From a checkpoint of a small transformer trained on Wikipedia: 107M parameters, attention and MLP in parallel.
MLP neurons of a small language model. Each row is named by its layer, matrix (down: output weights) and neuron, and shows model dimensions 240-495. Each number is 128 + 24 x the weight over its row's rms, rounded and kept within 0 to 255. Numbers have three digits each.
After each neuron's rows, "fires before" lists the tokens most often just after its 100 highest values on Wikipedia text that the model never trained on.

L4.down1985:125138116110142116121159099108171114116098125114103100103077132117124143096122118122075128067135135141109124137160125141133137138093175098112130130130180148143124142157123103164104122106147110101116145128155100127128122140148120115112166160129145113140147127152127146105098158123120157121136134030148128131105099127138087126122096143122110140144126154115108134168180089115135106124123098171134149104084129152156144135136140133134107133130124138102098161110142128131097146109176123129145119150105134140128163132066105070148121135119118130112106124139153123158111143137106157110186148143138104125158105114146125097143134126089095103126180109110147108147093140114146157122102119126154113127127136137165157127105144123097131125137128123119117122094138141102094117119116130
fires before: ", ", ". ", ".", "-"

L4.down2773:151100138095139151117114136129096119139093141164122151125106128111121102149126139145138162137141128125145139151125158096145111122123122110149126139096112118128119162109085113088105149108098115082112125147120147150094165162158109114169049164111130124137132140125169189151126065125127149168107129173087118080147177163128126102107117096126105157100094131101142173108103106130181141126104117141085158083147130153139123089155125202092128107128126161087105120144113134125095098109152112111124155150104142111147093126095143182155125152112135111134130137112127140124137138145132152116106078104145138189120137150123129138134121114130124162110107106094134163106137071136166105110154135115130119163132151109127113137092147114116117128143106157151119143150106144134125123104150130
fires before: "| ", "(", "\n", "as ", "|"

L4.down2337:158160155142111173129124115132110166146151134118148084109108150102156146147135086140090125112135114135133138165117099143114106125100130091120148138138079151125130142098179069129114115068122131154147128132150173164140152158139166115120121121129109115097132166134105119116101127140125104129127112151109187117168130131121106140111127143167129122102112115149107129103148129114099102122100143142140114122151122091130150173135128153100182155116138140147176121113112133173138152110102110129127136148107137142099153188147132116095116151120146114112095141130111132102135103124047136129124121110147108128073096138110134090091148126122107134120083169129109131104099143147090138128174109147131150141138146144180124147118115155108174111114110191091165133107099118122112163108108120
fires before: ", ", "\n", ": ", "'", ". "

L4.down1183:106135113077131140119115094134095159152127120144173152139107133151144105131150157134125136110137108118111141148148118090128155137134113110163116140133145120101125174147123149137115104115131111146122127131141126112141141102156104136098120146124120157119144153130154143147140164086116117097155131080114129135062147118114123101101110142144111116144162194104152115129128080120120138112136127149165151119139111103171088090126132178105129145170142099114131117166124121128120113132154119115139136097156125139118115100160151109100089156117114094145144157152152119080074119118145180153126104078141150195107172132161133108125094110162110122145121165150168142106081088089125122114125115113131136105092150090051139141104124091099110119109130118092153149103105161112111105153106138
fires before: "| ", "\n", "s", "|"

L4.down2063:115089051106122126146121132142123129089137107152122135125121146107112130128200114112142128170101129107117082144159159140119082094147184155088121134107131146100128116111123141128082089073099119166131099079146134145111115117156137136143149134176154103096133154141145112167134095150116115131154142140172114129119147112097152124160123063148132152090101142119174144066140140099123138170102145157116163143159117137109130087141096160115101112124134120101125149096093084123153146132113103125123137148114091151132148156118113178149149120117119125135139141141099111150174090086117146146136171130100103132125155167126120190107123118153170113154139123104105143139127092122127158119138124122116115134128109098152055133149136110146115142147155158145131122155111189129105111145133122
fires before: "–", "\n\n", "\n", "; ", "): "

L4.down2868:125145122130167162122128100123080098140104084094065125122112123116091117125098188141114140131130131104105120113135066142095136141098124105146125103130163144096113120126118124172144150123142145111105132134117100113120153123133120126100147129136116144082150148146106099130134157138129119142142116167093121127103090143158130137126124153141164127108133110153130085163148140115118098137128130108138128113119135100133163126105154130110105167092121099136165119115142119120144145162122127121062104150171098093126109143135102122153143103142106144136109120066087149123139112081081122120135131139149131139136113109151125145116125082098163104123118118136115153148106119148143108085130136121140147152131127132121084139099110097143145131141112168102105130118101097123113117123132142
fires before: "s ", "\n", "\n\n", ". ", "\n    "

L4.down1935:124074108113095146091117131150081102130141142159109152134143138140131123125127130126167126148127152137117129135168109109128105122126160132156167128138127131116112118139141134122161128180095147152151125146149151093084146128140122136143107083147122119121143168176159124149131138168155114057112101146140112153138155144147154094152142137101086119090146152096163119110113188156163086145102113126166162127135147115105143101150122098156119104139108145136168132123167148123121120158110147160126143117170131074132156129086131117166172119143136152112156130144164143133133136100141180101060106126131130100146152127085109130119153135124129080112110136107119156134135118122129081137124107083124123130141119105180095142141064133175150120156130161120129151134128157120166110120120132
fires before: "\n", "\n\n"

L4.down792:075153138141141116112101128124149137118126098178118125131126156137120131097132119162120135100121074143127142117121138139112119088120156128148143129170109153169137127130129134169118050106116123145134149131133110132122170145152133120119149154112082156121138135130113111097116119125139130168155118137115111117111138106091135092104116116092128110123150120147146131121133109157121103146133150096120169137141111160132151155171155117132094121104118140121140121119121138113122165121126161149121121094132115109091113113107135109146104096142145105147105143142152105144128080109107060154121093135132104131161149156134129119077139128090061130119118127133099123130097128144150100112136122128110129146093143138130084132103137138127122096077101108123165156114155124149132179105098146
fires before: "s ", "s", "He ", "The ", "In "

L4.down666:166127150120125086100136155152125161156093123115098128139141104132121116121106119112145186102156137148133128107131183161144131118126115149103147141142124110133145144116119151155130143088084124118133123139149135118109125136133112132099097148123128149116183116151173126135131131135127137168134107180083119135105136127143166109131130133108107123098153156153106116161152134136167130160142135142150101109083096166113136107121106133132085108095141143108131152125149141146119102110131154119117115113128129159140103139020183143141084149158161119138099130110108135135148092117098136151138140131101136090119095125124156076122142168137149131119166129108147134109105117053114120133122105140125147166108163136131106134128106104128103149135110085109149126115122146131126179080133095
fires before: "\n", "\n\n"

L4.down1310:105126089139118114129132134129153140148135126157036112120104160132139117124125125149150135126105140143073144107133155146151135095115124127104131107129174149143169157174112106149118121126111121134126116125132165124127123125153137127118133138134136097132130112124156079185077126088157110116144133131156110142130146140107121116138136160100112111130124134138112135134120112097149158144099141146166124172111110137109170102155136114089104141126116118128156152108112109104109147115153122120134117116094115113147126116156127158106156107118095194144122118130132131106105107150132132164158116051143184137144136139095138147134096103111113085109088153136120177113205100148131159124135110173148128116117130105151126141078124171113102127128107134165094149101103147148112152150120119
fires before: ", ", ". ", ") ", ".", "| "

L4.down2861:087147145121131128099103177143094101130143108133127145093144114138131120189144128120142122138147143127117102174112113114131154178134136106100157144117159108126082098158092102162123127118085102081074109093102105128160140137129106132086134115146085158113144133164176122152115117112165109142133128104150124160135104103099116138123141110142106156111124158118142142094134156138121113108122131131106114085144129142119188187142142125063199132149130143135103143139151185104135137104192128078115143153142101126114130119157165173092131117125152162150102109114166136114111110145107133141148131136146125158149166116119170093118128168098090164160127143131146119114126118164083119097107160153138101138148111129143117145093111119092135163162147082104152066160140130115129149145085153
fires before: ", ", "to ", "and ", ". ", "with ", "the "

L4.down1969:136155113115128136065142139124125145141135113088104118131140124144138134124128128096146127107136091167114107140102152087122142138096115101141117120148126108077164163162108149128107120158121154138087138095108093094112136118128139158125076118120100135112111130115125109119133147104094126079125115114094105131103133126123133076157120116164084093112065123134150110142116118126137140164146121123122161134120130138109131100101105111125122111115126145128124163156085121102144103134135165147134081122092127140119108128012139113139114160139190172139123145135127127154109153146151122160103093130122143113159122150114100139150135149092155087137145086110149081144139156117147113147124114128174117154079139127099093133127115150202101209128104145101112115154166127136102078141114094
fires before: "s ", "\n", "\n\n"

L4.down2360:161168136146168128132130132122126146136137141114136139134136138119052123191094110121096096131116160165095126139118121120116124069098153134088119139180143168142119110115152171134140138113111118115136156122143121169059061130145148133172142127139130151142144098106138064130173144152106109157102129118148158163110119127152139177154113097077181117147114133128156131136089138109107103145138130128128138130164147113122107123128111118147118158137132134161162136103209135129110109159140115123144130153161138137126131138143129141113146143126139125134096143143156158127156121129124141146117150122113130115146126139142140132134134132127148136096119088129084118135120119114156099180130130133142088137144142103119130136131147162139130183137143104106120105175150166125089137098131137
fires before: "s "

L4.down1983:128135093132103112109131133147149130109125082172106184143132183140116146129094074153122133136132156117166158149127125149164139123114129119125098085138139102121151120132103139111140128124131087120151140101080121155166095124104141128123083155125149122086137122136106110124108092143127142139160114095124131091087105126111127126167147135126116118124110129130144151163109161151116165165155133135116116111140134155133175155177133106144099092124152127131117112121147144107138151133167137122125128148092136128157168133100172096109118136175149124159115112152117127070135136126130123102125085124081133155142136117086100188117157148069056132133156092126130119081102182170089126133125117122155162163103113128163087154141126069125094190138121116161096133090128113132173139146128127
fires before: "s ", ". ", ", ", "s"

L4.down2663:119131141122131116135090114104113083115135162137107133134128138133123110124119182122139112131112102154124141174103138074104156109145125128161127117126107123122142110102154084125124073194113116116144107139138158123115149132154087187130094144097102129162110129123127136142127126128149119103148154109139110156163132149136119136115135114096162154129079117150133098156150089096105124163112113123120125129100122125138133100118147166113086128106092145085142103127132122124106148188123103172112087140147132137155153110104135119109128088121126120124106157103146157119108101098085138176159138112123142116115136144131110128110182101103152118130145146124145120118099135120155115098148083117146119116112116144131116128129114131140105154122137144089109152098116095134133126151110095
fires before: "s "

L4.down1410:137152153162134115147137136130127147143124118108100110142112137099150147091127132120101135123091126146110151131147135098137114091145122137090169117171147182173104133140138092128119113106082101118135145141113117143145122127130152129117107138152130139128165108114171122191112161145116126169121113129129174110163164142155118148108145106098142113106127128167095193126152115139135125144116159124126102095100140131118149116144061096089141130139146099146122139094172140142117112169169150133124118101103081173114132177110190148137177117163108109117129161157147133136088155078113182186121102154145125153148127088150119089109106172128090082151155146112109148098135113114113100139152156122139111132140098101126153126106136145130149132125075141135131093148106154082126146160122157
fires before: ", ", ". ", ".", "to ", "on "

L4.down173:112108131143131145089137133126121098164104131081083118151100063135125098123100128154111063118115132142084146119155124139158123129157130093145129123143106150154127116136152087121126157103108148147130135130074116174140098124142147131104133137119046156128129173119158111139167120112143132152114125149155110160089097148120061123134084121111100139077176126113137098069117131116131120123084125087098099120146095136098136088137133102090134122123134152140129128158139084122120137136124151145157169167078141174109123119125129144146115177115132063122133133126105128134098104105157124147133120149195119121176150143114087153114152117159114147113104122111118097116135149159113124173138090116152109129159091147111124122122155122091137120153072107142154118112151134102068143120141102
fires before: ", ", ". ", "and ", "in "

L4.down2909:157142136120159174125168154144135124115141162126125129120092142140094120114115105142126155152108157145135142134154139091097120117101179113127156167145096160153146149139107123130054098151090220110154107140109133132109132075127143120106129173119141110127163078122124093092133142155137137109135128210126122147138111127104127109129129088120150113118123160105166105170142112165158139145110112094133131129075131117108120101139086110102099151142110138143124098102110137104136122110178127116129154100121152152123149054083161113165128147130149108140127152109132114132120125159094122114143110123142127123115080140155153095128106136120113118086126092096149121125108100147136134102163140120091128133166136106148157119130113116145135096110121092123139098148136161118129118118130094
fires before: "| ", "|"

L4.down1466:155121137138098114139142155134156151121124116127118112068142145100098153152130129127167124126108129130108118143134133122129103134136143118165161109187117158143134153125156114126104190121146119130101142122140132079143096151119136141085135129124142146094170116153171113130125155108149124129103168160131149131121142112116120116160091138108134127142110151161115122131133132095068091101148133104146098140103132113131095145141142082124099158129132119125118128137148131085136150143088159172062093092125141122145101159122113169122088161134168106135103098120104121115157127153132158134112126098109152129155151118161129158148158113145122139136126156104120112108085125094131101142152146133114103131120100104113128107079124110155127124110148154148116100119123117107137155145158147
fires before: "s ", "\n", ", ", "\n\n"

L4.down2973:113125151123103136120089135126139105138104125156116113141135139115128163111095083111157150134157119142166080094145112133107153137162096108133122153139145097118123139134138164093103073100143138160113097116132139131085174141171154100125161142075130143157157096107128132079097147159093148128141138228166122146104146118120113133146116138131128091119097083082173102112118104111106109181100130106158113139144133141107155114167149121143116169095116108135102128092122131132185141113135085104129145129131148138129105145041162075152137098096139112163151182117131136136132142116143161119162106148161158119133154139136125119165132148106155140109135127140086125127107123129138116101176133142121112105101144123137186127177162081148089092117152119143115128153123135129141170189119163
fires before: "| ", "- ", "He ", "The "

L4.down2893:164125096178132169122144175135176174153164136118121134138154181111140079165124110119174136103086111113099093111113133137132108111119119142151128122184110111114110117122153143158132129117145092102135130139155117177101118126125153088168137124168102119153130107143150107118136119133117134094158151128136134106173170083138097104128103103139111134157139176119106165097143113144109183119146152118131140094121095125114128077146137141179099122087090103136104138094105127112107117170151099154144153159099103148141087159129143120100147131090175117109156114110125148112124152119158168120098133108133098148091149095093148128144117144127118076133134086147149128108133122171164113072144115153113129130142156081135099154107153133113124097126145126142116166138124137052158153118151120
fires before: "\n", "\n\n"

L4.down203:091137102115104103118100168164127120178104169162100107159129097137120136134142159129131157093097140123103133116174137131155127092146115124150115138156119125086122119102135123118131089128141119157123076111140118148120128108112126128129150127102152155157127082150145144106113148092098144117097104227140131110116175211120152082136117145114127109085114161128111097080156172098138091117138157120135115107140150146123096127115137129110105161125154167121118121135135161135132134106097145114095120082091123129109117138057102124129155145138098125149120103103089128117147142129137149120114181129139076137142163145169132110112140140179140118161122123105109179132147114141137173147122132101097189106098102091190098117083123120124118109124094105126161084149109116102133142145093091
fires before: "\n", "ologist", "\n\n", "0 "